MLP neurons of a small language model. Each row is named by its layer, matrix (gate and up: input weights) and neuron, and shows model dimensions 48-175. Each number is 128 + 24 x the weight over its row's rms, rounded and kept within 0 to 255. Numbers have three digits each. A neuron's up and down rows have the sign that makes its largest values positive.
After each neuron's rows, "fires on" lists the tokens most often at its 100 highest values on Wikipedia text that the model never trained on. A number after a token or word is its count.

L3.gate186:125148131138144122157129128102095136097143157131169142123089157132124130097170125152120136142093090097173150131095124126145178135134128105118137181159114152115142135138124129148125108116151137126096120113102106078130117145137110134133105141132167131145159138123128147093150149113112143085087119167113142130053122135144104117125137125093147122151140141111127150165117081119154130129175
L3.up186:145138119152110129113102154181128166119162142117120181142139129156141124170144107093116153135135118130108118141114156120146136120124133120119114115188147108129116128137122145140122102162131185105126161119135086130109116117154113107143130099169124113182140133168110106125155131154159115115108202134121113141111106097094144126108106155141136131124111141093086087131130120136140123082111
fires on: " Gu" 33, "ock" 32, "row" 11, "an" 10

L5.gate266:142109130109115135140093135151094137124105184184122070165167108103145108175145128137159087148123154126168112112116133128137109132138126116124152124166117167108159122118131091152099144154092112122134108144133090133135112140089151176086134144131135131070134143162093173114154154113099154139103115136122151149123140161142116137148149124120156135106139130118190126110132118104138127137172
L5.up266:146100103109130139125131131150114157104114113116109079154182149117112082144142121133143116122130184092104152075123124096150118151117127108143159116142160132120123128133136096126172152111086128128145123139141116153115064111097159106144123116128146099117075140119102143167130102120143168120117122131103165145188158142116150136113111123121116161083156179099133113109120110124098108090111
fires on: "h" 54, "a" 12, "ong" 8, "e" 5, "oc" 5, "he" 4

L2.gate445:074109148151118180106071155107125111156097143129126099120146114091130128194138106081089148128142116156129155110090129137119140111117157117153127168111074119130130132083141110120119116124116097139159124146154135141131132153159095185152172148151103100125116170111162113140140144085117155151125142128132111124110131140129125150151118145150146150145126122149167130133111149120147107156103
L2.up445:113131130178116144105109158145112137150120169105142117129155097098141118178132103089094135109148122133147153136132101138110091134128110118116157149145096128156140119109125134141129122157102152153139124124149158134148166158128111158102154158110084123131119148081186093094145150137145123101122134091123144110131147107155102128163103138136100170134137119123158172142107112117138106118099
fires on: " until" 26, " before" 24, " began" 19, " died" 16, " did" 9

L3.gate63:098151084119145135138146128119130122109098137122119096127128077137120134156105135129096147117109137132105109158110130128136126101154141159153104061109069150086099133097123101158117139163104092109095168138178103118117122142121109121138065144159102158113157117159122141134159088160180144142133155121107100143142119084097121140151169147091127141141134127151124101165083126124125105130128
L3.up63:141149131145126108097094180143134120115129173118123154118138179159114159133084117140184129122118124132116160088140122141181154116128112155137112127145085148120113139124082145133156126161110181094111101095151127121091122106121160111104115092095116169145108132171094102126099154144128103137132129119127103157137138111121137137141136160106090124161128143152140113114138113139106122088127
fires on: "ent" 17, "ed" 9, " well" 8, "or" 6, "ly" 6, "ently" 6

L2.gate437:157137100127157160111157157126093111121150128128111152109173134137109148117081143125131164150122136137142124149140103129148182135142108081128132113118075151121097127137140103121098101116083099124119132162111148161138108127150132111143111118143096093135157152130150142141094107161128150130102110135129075110097161073121124149079127130153125114111153142090160099132136076144102120133102
L2.up437:137119133144111170137123140094134107066105104150103112148115128140139110136142130115141116165149159115124161116127101141152121134137142105132135099150174135144131104134101140161150084167159147151160170123109124118094141166135080126106131105097100103188113150129155154098108162123097160125132178140118152107134121164120136121150134111116141135153111084144137139076146082112150116171137
fires on: "and" 37, "ad" 16, "inn" 14, "ic" 11, "ur" 10

L2.gate67:139131120120148097130121136112141160133080076153110105115153101106135130156147150134123117119108157090114147087138159136106163097122107149159116133142125093092171123133137092129128105092087123126088135097132183162124120119085105125116141165110167128139120107115151141181124107135116163118140117164149146123117105093121141152086133127131143132093164169126131110076107131157140137137123
L2.up67:111140112123134175097121150120130142137111107140119144101183131155133117163145100094096145082158074117153137096172143137136152091116156137124142123167132097112123127125094151129115109146112133137123094080127156136134108151150144118145076144087121103115141135078124159130137152117108117128112138112172158090137109128145130139133103106139134123132101095096140101122116143108155153145110
fires on: "ate" 22, "he" 22, "ion" 8, "pen" 6

L8.gate10:137137107113102114089137153093105102119122123149120071148110110091094122111118130142119122161115119130143131155082164095135110164173165109179146120103158142122115143138169140132117151138074114139113113137128149148156149133137202168114158115156133113110087124104135100148098082131133127131131129145138062140129149117107122149151116140141143107123072118164146137116134135113124073111146
L8.up10:107102165144131130134165135140163155116129112131126101161125126081181150145144103119117075124094195102048083136145179120120108081151168117150088143120124147132141147153170142104101110098196163116125144123121129160135129137157132119114149130128109139132099111109142128142089143115146128158115101127139101103121136095148144160152123133147182109149126126130111132141119092100120085169110
fires on: "'" 19, " la" 10, "u" 10, "g" 8, "a" 8, "e" 7

L9.gate90:124126151093143098127127131105106096100116116120099139096159112120174170084130093149146166134144149064120110113155122124112128142157128161126120122133136146125125127126135104088136144139097152154147112112125122172151104123116187156129095121138138152114139086174142133135129143141101094175156123150094118152118058129122111092104128107126164154103123162152114108088139107133079122107161
L9.up90:110117086130111074140150096117061125108168112125115132160123108139115180125087131121157088121169135131144114159146190130121195162122128096175118132164137160104107121143133132133178160137115156126149127118132133090128118134158106152123138111114163117110164130132172164097142123112081109132115135138138122131145168119134155124141123123090112162183112114135092115144111130173086129141096
fires on: "it" 31, "2" 11, " U" 10, "." 6, "ol" 6

L3.gate209:077095153113146141129134110121114154180101090117089119167157164109155126149034114128063114117111120136089102147127106100099143141109139118129066118130108140097099115158155108118101119118131141137130127128121100146122107139144138112147133162134098137133161110118143112167116072121118120150120144119114116167101141083071128151079112096139145126127151172122156154136100145181090146137120
L3.up209:137154109127125110081128140154138125146117153122138123155127121128139144112103092136107127147097127141133104119122088095150186095170111156119139123141172156141107149097093128108144153120157157130153152111115132106146135100110120140189120100102139166122115115142150132145115106120120112177111188188148154161104153067153115134168122156134167128152109154141135109120139086153108143167115
fires on: "ar" 20, "y" 20, "ly" 11, "ent" 6, "ver" 6

L2.gate383:119118156143131111172139116087121118129108114164111152152124130133083139130151126108136110127140109168151164160146140118133121092147131115119074137159128125104114129051113114119135124151130119113118146157108095100173107149117060178108106145088129160114109179120135170103149155155124142119141085145124107113065134145130127155134106147110134086114086157128105141144106101110110169159144
L2.up383:122147134174086104110157129105134085107116115120116125087152126132127138174123099137167135139125164139145152084150099113120148091128166107144092140097094146119183092127115129131123101166106110173136156147112139106101131100095152148161137135139076069136161120110126139087102157122116142132110154135120153159122111159115117146137090138096122099114116115122122181082166156127131145168099
fires on: "ad" 24, "ar" 23, "al" 16, "ent" 7, "ter" 4, "y" 4

L5.gate147:148173103132111130102122099076148120147163161147143140159074125099121103142135120140137134131096120102176172138146104118116152178113130168126182139146112113183163086149124117148130116125148136136141123165118169160071145130146128120100165114103131155144131100141176140109129163117139174136125124179111103129084126151120135129102171133122113092153121173145121160141127101129136127109121
L5.up147:120128116117090108113091132126142117124094183105109126112122113078109136155160142123157140110102138128134135152149124114119146112136116118113160098166101126154107088147153097115112167162151141099126150169131115122109168132143185096124144147105110137126139113168167161110146139129177142102170146146156075155134131126102128125154127121104111079127133084167112093134109140130154112150140
fires on: " |" 29, "–" 18, "+" 16, ";" 9, "ite" 6, "otes" 4

L3.gate178:133112112146161170196123106138156129145109097130131126133129106150118144152094137139101098118111106081125120145126125120148178138148126159180075112137139120108075119129132104110132126143126069172151143102135181150125120108156090129162114115140107116132135149143125103166162142156113157150085097139115162117094130129111158097056147118116107134093131177133146130142118116118102086127137
L3.up178:133092134122163133108156146097118110112130078119118137130092097100129093109123116108134133129161140120120124144121128064122136108109126071136111112099105129136167110113154133127086122132065133161123110111089095140131121139138097161151142160094147126118130109094116145136155131106157120082158137139111099109097119159158131100107106092094140100153090147073113115140109123126198142178144
fires on: "–" 27, "D" 24, "T" 22, "C" 10, "n" 6

L3.gate350:137119142146152117162129120096124133113135112139098150182107097130095131106119083134146102139074111152133145109161122166136169126144128149142129103138118117141155133152187121118099142112074091132120167144102112126092106145151151130155131108099130149143112139115082137098135157104121141126141164137118143097089134123089141146165151126095156130136133128126154087136129154143142127130138
L3.up350:154088141124112142183134168107124170142113117139096140159210137153096082123128126133113099153144165118109140130087135127147116148148094120133094133129160103157102147091093094135115121129122170116122109152139140124111093167121151122152142120121154142100127111161124096139063146108146164080164142115161130126155106135125139136148159169123135111112111119124127145128089132127141144107128
fires on: "ad" 13, "ir" 10, "p" 9, "ous" 7, "in" 6, "pen" 6

L3.gate293:123146122117145110144120135155122105160130131138120141139187118127133150124061132146141109073124082129119125134153114061157107084118138133111175153113090160143164147155171097090096138049113110097093137114115118108160111116135165120122152128107186132106098122129100119121144091129155132162105104101126097159144117136141126114110107093169127119103177144153141141143150153134152153136146
L3.up293:147166125115128129128142105136126154102120134049114120140163110139137123139089103145096125147169094056069101081148123128118128157120136105125143119104141166154121136139084108110152110143112116116119135087160088131103169121139112095087100086120151118143115137130128126093115117147116149114108140144177159145146105144123102110171167127162103141143153184117124147154146154153086138126119
fires on: "an" 39, "ose" 10, "ans" 7, "ect" 7, "ant" 6, "erson" 5

L9.gate372:121160160137144126150088155080113140171113131132095085098148090125143153171130157115121135123096118138115090112087068129107172141168136102117129135126117138145101146129125139132111109139087151131103154132105156064101088156146114107148118092123145097115104123143109201111157133091102128113123150157106097161121125122128110129138141168095133155143159131116139148157107142084136142147132
L9.up372:138111092132166108095103074121150129121106123128072156102125103100075122090118184101133144141157152130170116115132097169163141108142122142133127124132149145087155145149125153120137104138079067143109113107102157087114091151132118108103114126122170131135169153141142126125141132182142089155158126103139131125161144138135113093155166158122129124101117121127106133143115141174171119115110
fires on: "ant" 14, "ab" 13, "ar" 10, "al" 7, "id" 6, "ent" 6

L5.gate19:114142146124138129086173102122104123156090078134137173093101126139085112085137148145093134141149125159111112152098110112087131114145130164158114135124095163128099110084169100106136123127078144106100147090152142085154124105146110112138151123132133122100130160144130127115106162142137127098076126135101136114125144112097145124139183172174148144133107143134121143144114126139107106137134
L5.up19:132139134175097125098155148159135129161113096150119167117123182121108072066126138146114117123146157133125067103116087113124098125150094149111126110111134167139168136137120083111130147144091134115101140086138152078120155124139128119102118115086112161106140112139129122127080154150136137106091126140142119067146150149134129102162113126160120065159118144087118133142098133181075093149101
fires on: "il" 29, "er" 12, "ll" 11, "el" 8, "al" 7

L2.gate199:095160165127095146096130142107145131108162146137130093145099126109120136134146111112099148128151126160116132100130192138116130107169146119154136132148171212161103126135117107142102129115109154117138151131140133159141153158091124105118099143125115107141086113096136122130190133150164095151133140106171162153139132107123148125141105174085118153124110131140120101112146130147172141132127
L2.up199:108145155142115093097128138149127153103176174141147077133138118116120138128145129115121146129164127145159147099178154149161110116135110109106137147146165177166096134127101124135126120124119136097163123172125148157131125170118117080095123143106105114143106115118146153110133132146152092143149103060166147120144137159118136116125072164074127120117123135122153097117105154126157149140094
fires on: "ff" 40, " Rep" 34, " eff" 15, " Europe" 4, " Sup" 4

L3.gate422:126133127138138120130127142112166118187150093106134110134133109099147180163087149136109125099156123131112124159158123139085158105125122110143100126070112138134067113147145123152133144080098072124123118115147153128131123140137124093148084110117097139139145140156129149148152070114139128097123130148126098141140118159145136123112129106121107155130136174093146110114113131173141117148131
L3.up422:122156125099163150130122125139107108142153074177128133169107128143111108115103135140105126124062134087124117138122122090111133142135118156139110087074148128133122110137125080152104127117158119121131150128132110133115139112111140146128127126130148159136136114156133163145196095128134140135135128151114143137083129086134136104117123068146121108112107147141132099097131127124099096146175
fires on: "T" 18, "S" 11, "C" 11, ":" 10, "n" 9, "+" 7

L3.gate146:125111121117141125130131140096130114137138130128121137153126159128141124168122120098123134131135099130191157106137098111176120149105159114112135127118073115133108157113120114116085126107089125165139152115123149152137105113143139096150168115148167126120122133123119164143141146098068161103086082119137128139150165168126161158098101134092156122104155196119134144146160165087095100156123
L3.up146:133093115132099118128094155110151111137078113120115126070152083099092137115109195108121106140132118129121109139133095123104144131137168146157127089147154114114130162104127122110143119125071122119112104106114133102145150163137119097126110149139126146139109085182119118124175136084093116092153114131146115107142122148128129108151117125158164108130085119155122160098154173133099136172161
fires on: "al" 21, "ent" 13, "-" 11, "ther" 9, "xt" 6, "n" 6

L3.gate432:134133104096117188139113076119092150133130130124122101121106159152117149115130139112091125149139121077078154111135116103126131137139137110136120104137119108112067121104128119127109132134095147112130136105179128126114074094156104140136115152161118091142141180119068148141134126143123127165104148171140117118081153149131145130159137142142106165126097131121129137140071128101126190132172
L3.up432:122111120131134127132094114109136156128099135147139129146143173173071155173108105138121129155133127153075205113129133180121134104123170136130151125139139131092130110122113124155114135162155123125128130101124109126095137145162170123092157126114160120114150114109117072144121071139135080125149181120125138151173105133146092139151113114166118101111116148113120137079094151109133147117158
fires on: "ly" 39, "ied" 7, "s" 6, " information" 5, "yn" 4

L8.gate332:081144157118161141123127043124094114129162148090152145143117076092078156118134109139088140149092137119127123115123156147112139105117113125137120134153166146134129137135141163150117148149114105128089146124094116120118143142131096116142143145128148121168120097121151092111090093179151132131091114121134080091113146112124071142157107160123175099107153113163144111137101125141097106146135
L8.up332:096136158139152106110099100150121093146135145112155115158107119105118119110175109128142128124126146114159126140123159157149093130125131129120134136128129074124136100139126136160075153120143165131090115176143111129113115145166122137139175109148165104076113090144152169100115162116136133147130095161129152148108114149198126100142113136113153141132082181131129129167127149104129108097118
fires on: "v" 56, "im" 9, "u" 6, "al" 6, "let" 5

L5.gate144:146179083143145128138135149093153140136147181140125139142139183187122120141148147198107144138113115098152125072108160125145147153160114082138151116107123117173091132140130123127102184136102109145137159176157118104141118118154156103107098119107153099131129133084160127112118119170168155099135150120115118110097157135137117185158104104169090111123121120124118122162101144111135136153145
L5.up144:135129116154113101117144136109142088082111121168135115126087148113121120131112138151119141131099118119139125162117128153103128126103160106149082137099110120141165089137139114174097132167124131104118132131115172147150164150131069118126109149086137180127153095158172090102141166131114167132105140122107112136178105128101106131157126122107128105163101097126091097107098131113143093161143
fires on: "ar" 19, "ud" 12, "ur" 10, "ul" 8, "er" 6, "ad" 5

L3.gate341:169139126115114091126118110135155129083108116134119128126115158059135128127139134124125109179104145132147066067077128126073148139143147132148086113129139173098144148128152124112134118157164158120127163105129115172123149116107118170163126104137121108118127126118137147115118090125100140143113179133116116179137122116148115142163162104130138117135115138112146167107178086162159182107155
L3.up341:122170110132162119133161125101122159146124126142092148147099170165085152144119078143176105131093121154166126080117135089150151153162133127105133066126125091138126159096150153098124132116124160118121098135134125110092141085132127128158102105150176120085129126115140107106110171137178074122125134107145131144101181126142125170137130158124088101107135142173101143125155125152119126128135
fires on: " qu" 40, "ol" 26, "u" 15, " Qu" 10, "ch" 4

L3.gate427:129120101158131132119109157149150097108131106106095139143149161117127166087129121075091143150128147090073132138123141094191155163135108144160128109071091161125155100120170101094113125107100149151115177133148147124112148148134174162141144093163091127146123167158169130096137118111138130128132151128129130133128155113143168190138149178143119143147138142137113107144165138141116140132112
L3.up427:168157105139139109130127175148145106122147188151156132121115193158155157150149153109116119130077127136123154199099148116130128161103119146095120155089158111158118116123121172130147158147131151139135130178111126149113138128129132121084150110110146133101132138140123085101143069150175091091189125124081103103171142129127142098142119142126130090127124088140082097133105159143128116155165
fires on: "ic" 24, "ion" 11, "art" 9, "ay" 7, "ation" 6, "B" 5

L3.gate222:133124114145106091132134086103095129110134111070170124109139103095135150113094112163091127167116144152114153103117137127090099153139135105157122156124096162129110140154118154134131170121141140127129141125138077119173123141141171092136178138106157085149087077144117117138130134125186151146124140162103106105132114084133112119141134124113128153112121150129149106116147097091138125125122
L3.up222:148131127102143138143122115106085121111162125146117129130111140096174109098133085115183133111127105183117103132133141123128089124090139124118154135132129137122158146169113105124080148107147132144125094123103111154146140147174112141150078132131135082179152123165138148128143179150113126139106123107102123133141126095106120135155116144138150102114094171129096130113119194065116155168138
fires on: "u" 38, "y" 9, "ong" 8, "a" 7, "ose" 6, "im" 5

L2.gate413:120146097147094136102169113121138091129136102156163140124150103149106118120102121125166140126091154132130090161129136117138128132128155145115112128112155150101114126102145108159121108132080108124112133136102144177097103182123135144127146088120145116147148109120100171116105108146094118114050096149124088130107152120109158152179136117135168115130134118104156111122118151085111119094127
L2.up413:132131108140118113134137097152122136163153126108137155136145127154083125137105120146121099125103147136108159148150117127097083137108125130144095121140119112136062123100127102085122121070107145125119149114137143152141141130145172113076156129115136138165121109159105107141121136121177086104086083112109134124151105099116124127142149163148124135124102119145087159151180110089118078086127
fires on: "c" 35, "qu" 24, "re" 8, "enn" 7, "un" 6, "ic" 5

L5.gate175:132158157138122160149136130115109148117151180160162161140131138150144137111151108183112125165113119139137172090110129116147133107139130150153182144148117129121129151095132127116116123126119075089134133128170164105125100188106102116157092099157142113116105090108164111157148152117146145174118123109094138091113140102114084149115159110094131129116133133147102139138138151126152154096113
L5.up175:148164155144114157141139141138116122114160130108132137123165135162155109117121085142155138155120158127163149123148106104151132134149113162117197106175105144103086112103134150143150131099119133125183166111108113111085107146110169111154156105125106099171120125112141129150101114187126139124152103099131143134108166094125137124104148119148079124127129097140109117113136110113110129108086
fires on: " Te" 24, "ast" 16, "rop" 12, "p" 10, "ol" 8, " Ro" 6

L3.gate338:126128108136065109093146140114128111125112148101141119133146109121122162137113120138148156107141136149128154164140108083110108131137121141142138122133112138153099045158161129136095175151113126123088115100154162120157164133099153176079141171151126076130119133161153100081103117127162119145085132123102156175134108103106124134123167159111160115125129120133134114113165098128134153129134
L3.up338:159108124115128130171154155124136145118102139113110153148108137138105160119132107169102135159115169109101157121161155136140101108110150158153122103090083124157145127143152095154139141106102147121131146162165196139135141124096129126146142146125121084097143127106127140091080156121098150151077136141172155148148150120150146140139083119154086084080171153155135135127105138154097125136096
fires on: "th" 32, "em" 17, "rit" 16, " det" 9, "ot" 7, " work" 6

L3.gate212:149145113129117140174076120071122108094156133137116166112101141099144116133164114112123148149102126126105091147122142147128135124158117145182114139140084091152137132108165094093127133134133182094102184140099116146094146127130141156154115121123095118168084175144147110143149192131157116110157148151114127119085133135117105163138130151147094115131111093148119101121093141138152135152206
L3.up212:135118126133125089117094145125151138124106138177147122130108108121148113142116146165177144130146167126128079092143109152161153118132127134133122119139123134083119123101157096086099173179158091119134144152175124136102143154123135147156083118104116128127090089128141170104137141104094146151117154148095154135156144105115096142143111184088148124137116136107140117137157143140103114160118
fires on: "ob" 18, "ast" 11, "ap" 7, "ar" 7, "art" 6, "ent" 6

L5.gate214:144116102121164152130127095128126120132103129138146129127100166139126107110135142099110135112100115166132148087110166106126130114107118100138150121078174114115143191145152086109130081119099092103074113130122123121109132120173112139155112120105114114110155145143151152165141101134094184135099146130094140185099121099132087127141135183139166136139132174170141143149109152121069156108133
L5.up214:101146163154136123129135167115131111109114119095122132132152139161130110122094156136086111122085158146130119128123171134108145104123134076153180125072128137145137125132158151130145077155136130140141150116144118130088135109161154131120125122148098161145181117132123155104152093062121127107129149111082159153121099143109080107164148145054152152112116141134103129102119141119119153155140
fires on: " \"" 31, "\n\n" 18, " born" 13, "\"" 10, "ank" 5, " as" 5

L2.gate236:133075151120131123124100106126103104160120112121109126136152175129144129168151187083086150106115141181117087100088133094116131111118159152132120119118137122108113106086145130154134178144163134133139111138161087182130145100154136124173114128119140135037109098114122105143155151111149182141103161129128107158160094118111114122164117142132139103122122135123108140162142132116079163132142
L2.up236:134130127131099102162113147118139097092120125155119155120169129144145129158118134105129165165129158138155146089101151136140121157145120134121158123148147140160150114114113134161136127159130150119168149120132133154123134111108183174110141139130152125137139116147102105100143201148123096111100144114091146126193153107123119122138161065149161081149107095115131093119185134096143098146132
fires on: "us" 23, "The" 14, " par" 9, "air" 8, "aster" 7

L9.gate393:124136105133138087104106161045085133094147123093153160116093101124093100091147171126141110140149115108166111150104133140162140085166144167110122118127149156117134133134152146134136147127138143119131117158130130139158147143120166122158149147175123124098138097164142089065120134166127111113130072091120135098142086133107082129122093143101162130140158093149148125098130097121096131142141
L9.up393:143151147119130158152076114167142121178134097164117126110130118105154104099148140132118104125118143164127082126147137118153101133129133112112144189145149150163141098099165085179136118115167144106117108114124134162097149127126108147121141139099151110085124118084099149120107159131154159161126120165170124135146131171107125145081111131104132126104133114096122093174141146100146147115114
fires on: "93" 11, "97" 11, "ur" 9, "ig" 8, "g" 8, "90" 8

L8.gate411:106143131115123147122180100120146108096088124103144151112109138111142149132121134107132106139083127121160130155147100165127158111143165128151099152103126170128085121107175134152119177115105113133120124161148129103141112123087143146175135131180159117114093107131092104121126137129142157118155175139115110137100109098114121184112110121167125120117110140152127150109106124095170159100133
L8.up411:127125146133179118155161177094091177108138089112136144147142110111116105108088129104118108137101146119120082108158119128129090110159152117133147114151105129159135132155122143121162124132132166110118106139125107094128140152138140080143128106134121117111109108104146126141116137140152136122189127134151105113152114086090137131134130134081170119107060152109128143114102104110142149168143
fires on: "p" 33, "c" 8, "t" 7, "pen" 6, "k" 6, "b" 5

L2.gate309:147118135110093074089123132157102098162169164124131092158182126103122129136120077171127136104159122113096135139159148106096090117117104124147097139141082114108125136157154115128134149106094072114166125124136144097158112083150185085130175099146132127109108164078125098134115092121120136124122070136127153120138120139135139098129112113121115121063170145121154119112173169126127094116119
L2.up309:131165134121081086153104125158164127178129176102113180127182115114093148127116133133159142112147113146087102137173128077103145170126110103144135106155141161160134083133116137130139106105134122139149130141134126106113145133112125132091166133147133108123100146103134093102138104138143168115149131122165106114164116150088142174131137131105097103109155107108159077106163116135107122131074
fires on: "omen" 15, "ik" 15, "oman" 9, "ose" 9, "i" 6, "erson" 5

L8.gate39:173126120108161128118171134142130126127128148116123110116122101155122129145163102126094134136103115174131161156110133154104132173145152140144139125144137141130126147117102145160130134165142119150094117161087117133141129122122145128132200129140166096070120125138130162084147130100147123101134052186154126104103113092109101112154138143098161131101107116120113123141133111104136100138125
L8.up39:144117169149149082101139121156096123102148164104103090122132141149103144110161111166112125136133122131111160080154119140169124144112105105116149168125152121125137142122147153109142125158138131160089098159116111115132109132128128169081169082127130120120140124119142135152145165094104141093151118091159141103141090134152105103159114106093173072116170136147153122099108101137082141120134
fires on: "ac" 16, "e" 12, "anc" 10, "u" 10, "c" 9

L3.gate57:122113120140173099162098141149133106141144134106139166121142150167134162130162113122114148115154149103106114113110107090147134129161140112113107074110095157178125148122129148099104152144114081099117115140174155135150187128153142147103108110158118140168166133110058211087169113138144143149119107126147168097126122070151144121100164111164084149157123142106104119109147108141149138118122
L3.up57:135124174179133102130097170091136099107121119129115139129157123165093079158119118122100131121108161138123163092148161071090108120112123148135145103128082142096123088100167136096102113142154135124124086165171085119124163113096151144152178126150143116173111119124106098102124133136152110154133085147148165146175105142121103102147124143151128050136129110139098160111171134135146122061126
fires on: "ate" 32, "end" 17, " Mo" 7, "ather" 6, "ann" 5, " o" 5

L9.gate347:138150146098172134093093112127123148148127167135128083093146139132099132070136129113104154123169183094125122135127156162132080118122144137141115113106127174094045110187128119167125170120057150118169163140133133104152154140132132094144120141127144103096105156155110171122138113136103146107127142123126142140162157127087125168149114116111142130125119134120129113141133105150102114137099
L9.up347:120145141131133125084080148133110130118171113131134105160132159099107139145156176091130140106131159134117087128100142121155128121136143108123146115129119160159131105140089135123143112132136120137140148112124081092112144102123109109132144111185151085122108119132157129083093145112172134094088131115104146136095104140136112118087135166113147135163079113126144168123118087133121131121146
fires on: " of" 50, "'" 11, "on" 7, "oard" 6

L3.gate154:159111124109117124112171139129107128114139151172114115181097126122112102153149142122141151128147122157122113134132138135154108127107131139153088160138109130134102118130130120136145130093144130113154159151160146115133159128103116169141190128143135127138094136125118140150094123093102123137160091142089111160139139124123111113132123148121149122154139100090143118105157156121153096102143
L3.up154:147109130097212121133109136088111164143106139145115122121156148121118107118160121118123154086090169114124113125071155127144125142127107093154159172108110147134101122163111143126138115145081132116162179148155103102150113169100121120106137115130161155164091162112160089132119153133116101116141085154093154150147153103121144113090156108118166167138144141116132147140118106104104135131139
fires on: "us" 18, "ce" 16, "ost" 10, "ap" 9, "le" 6, "ay" 6

L9.gate301:146130125157104111083180160170118142119122131157158139128091141154147143136152121158104107098143173185128166153086130132123142122114119093139172155113131084141133154095153177141124097129141139165114165151159118129105134102062119071177155133134118119090158114133171145148151092168138106149106117147092114126118114127100147181119150156090099148104124117127109148131125097109093102116134
L9.up301:141138114130171146109147090113135088162081135096140115172142133092136096105110111108102147153140125139128154119114147142160084114135077065133115097119123145161150131129151108176142147157134132120164186126097108153161133106167149073106167111142109134160102103133115110132132130125107121095148164152148132122146175140145138114162133123118102128153111083102104127119151140079150138119123
fires on: " |" 36, "–" 8, " (" 6, ":" 4, "," 4, "38" 4

L9.gate439:121167126115125099112096093101112128113136132120162128092088100133121163130167123174148140114109129111168146140076113082136113132157102127156140128143111178120127122159112101131135166135129138081129114105116122119151163118109175120142163076153132121139079142141138121090092143132117129144105111174107126108122092152094117142126114091148115139127154094130120173106112092121121082134171
L9.up439:141119150205128112128133135154120103134110162138135118123110096122139090115138114118151119141137131174110128154131139113144091062128139136146149131141140138139111112139124092124117122153147136137119149114133116136113108153117079125107104104162120145111099158149147126140153121128116136099103073097152137147156140109116126111131067141131117113110159120128092098133096130099083136165100
fires on: "g" 15, "t" 14, "itt" 11, "on" 10, "a" 7, "97" 6

L9.gate74:105169143118124097115139127125098102129109105138116113153125163079113112109121129145121137168138149141168157147114124119108116130139126119166118135107146133131123150152132113172139172082094176111131107133153108145180110160164127142156154144121141100116094167096132145107136130109070144102145110166150149107133110155104083141139146126134171152149100157099172135131145145142155127120082
L9.up74:103112118119082107104138105132095134133138151124158097114132090144119115170126086172162129143113108146114157059125152138089122112103106092114134114127129128093190151178113117139145163118131135134100121137088110160142141124108191132125128140161136137085099106124086148170159145123128162130122125167121139120151120127111145071188103164131124108110121162122116127152150107138113157109098
fires on: "a" 22, "el" 18, "h" 12, "x" 9, "per" 6

L9.gate113:155148173128122110118145123132130167134096088163107084142135148114087124126172087119126132104106146128153164107068131091132183148151121142186122118143121110125103136098128144112153170139134112132122117177118128131088103091162154170134149148137157115127123094116078138103100138123119147118105150138163106165092097156118097136072134143098113147100137128093135155141123118081149111143137
L9.up113:112137101121163067129154162127059108128125130130153068123117111132120125195148088142128158148117100125107140099118169135125119095123098127150110113169164099148143108097148148136152100140143095138134103121133177141127142085115111148105144138161185161142145104093130163132148148119139108099132155119121177120104162179166127136086138111105115150179116134108144120127103076107155137159095
fires on: "e" 43, "et" 11, "an" 8, "u" 8, "or" 7, "ild" 5

L8.gate219:093167113123152097130108140122118090147115118122159177120082079142121127135107129140101113139123126092112134133120113114125087139147152187132133132143098170104133147104106130111126120125080114142119178102125185129108134145112165142113116115134117145161138076163141125126100120151152173176127130132093145157170133119115097148135100150126142136111112156115126127094129135159106103115159
L8.up219:126141154116136130109110160092126093162121114129110139108124123131122118092114123167111083163157147098158088111110106085125127185146113159130167099096122143106151123114109139090137105115083134162121133101105148130118099140124132154191088121132130161125140129113143082119156117120079130121156116094124176136136126148172125092140170158123131130172163144159119146130119137102109082142142
fires on: "il" 33, "al" 13, "erv" 8, "v" 7, "en" 4

L5.gate130:156149134120178123126052141130119109143129160118111115145101124096103103106113094140160100109111082127113177116096155084116101127142175141142149114142125100087159144096173103151131134130096126145143113136163081105106096167145134122129136150117103119116150165163141108153126133115112141136130108129125109157081106127122097103146096130141140158153128167157148153135115080133134138078128
L5.up130:132150155135129125083120153141136127108137160123136062125142115131190131116108099149096120135133096133113153147120137121105125147135146141135178123103154139119164119144115106152144105140128153109132163141144103139083133132157113122070123129103083155120205114141146098135155125089118111108157139147115147137110122120124100108149123118100162120152091142127097143088120108145135162105129
fires on: "\n\n" 21, " occ" 13, " there" 10, " died" 9, " born" 8, " fin" 7

L5.gate351:084190105127178120122097163155114093139103117124141132158131119117134124107122131133080121107165069109098118124077086139068133159141127144147116114092072166126114144148127147127153105113075162133101148121123144115097148142130102125141133115133162142140129118140077098157112092141119131167113126136146140096138159116145118107084159152118129138134119193084151131159089096182118113114129
L5.up351:138162077137105160108156095129130118148089084102146124107146127131110121068112107094147123126100127139079121142145131157107153134116125135139123128120109114097155141147131116152131132107116135145145180075078127117125136082128112121089137140152139085131140123120055196139089164151154107143113117140111088147128111106124126096146145102138105164155131152130140145161107159110116136142097
fires on: "r" 19, "N" 12, " El" 8, "n" 8, "ens" 7, "d" 5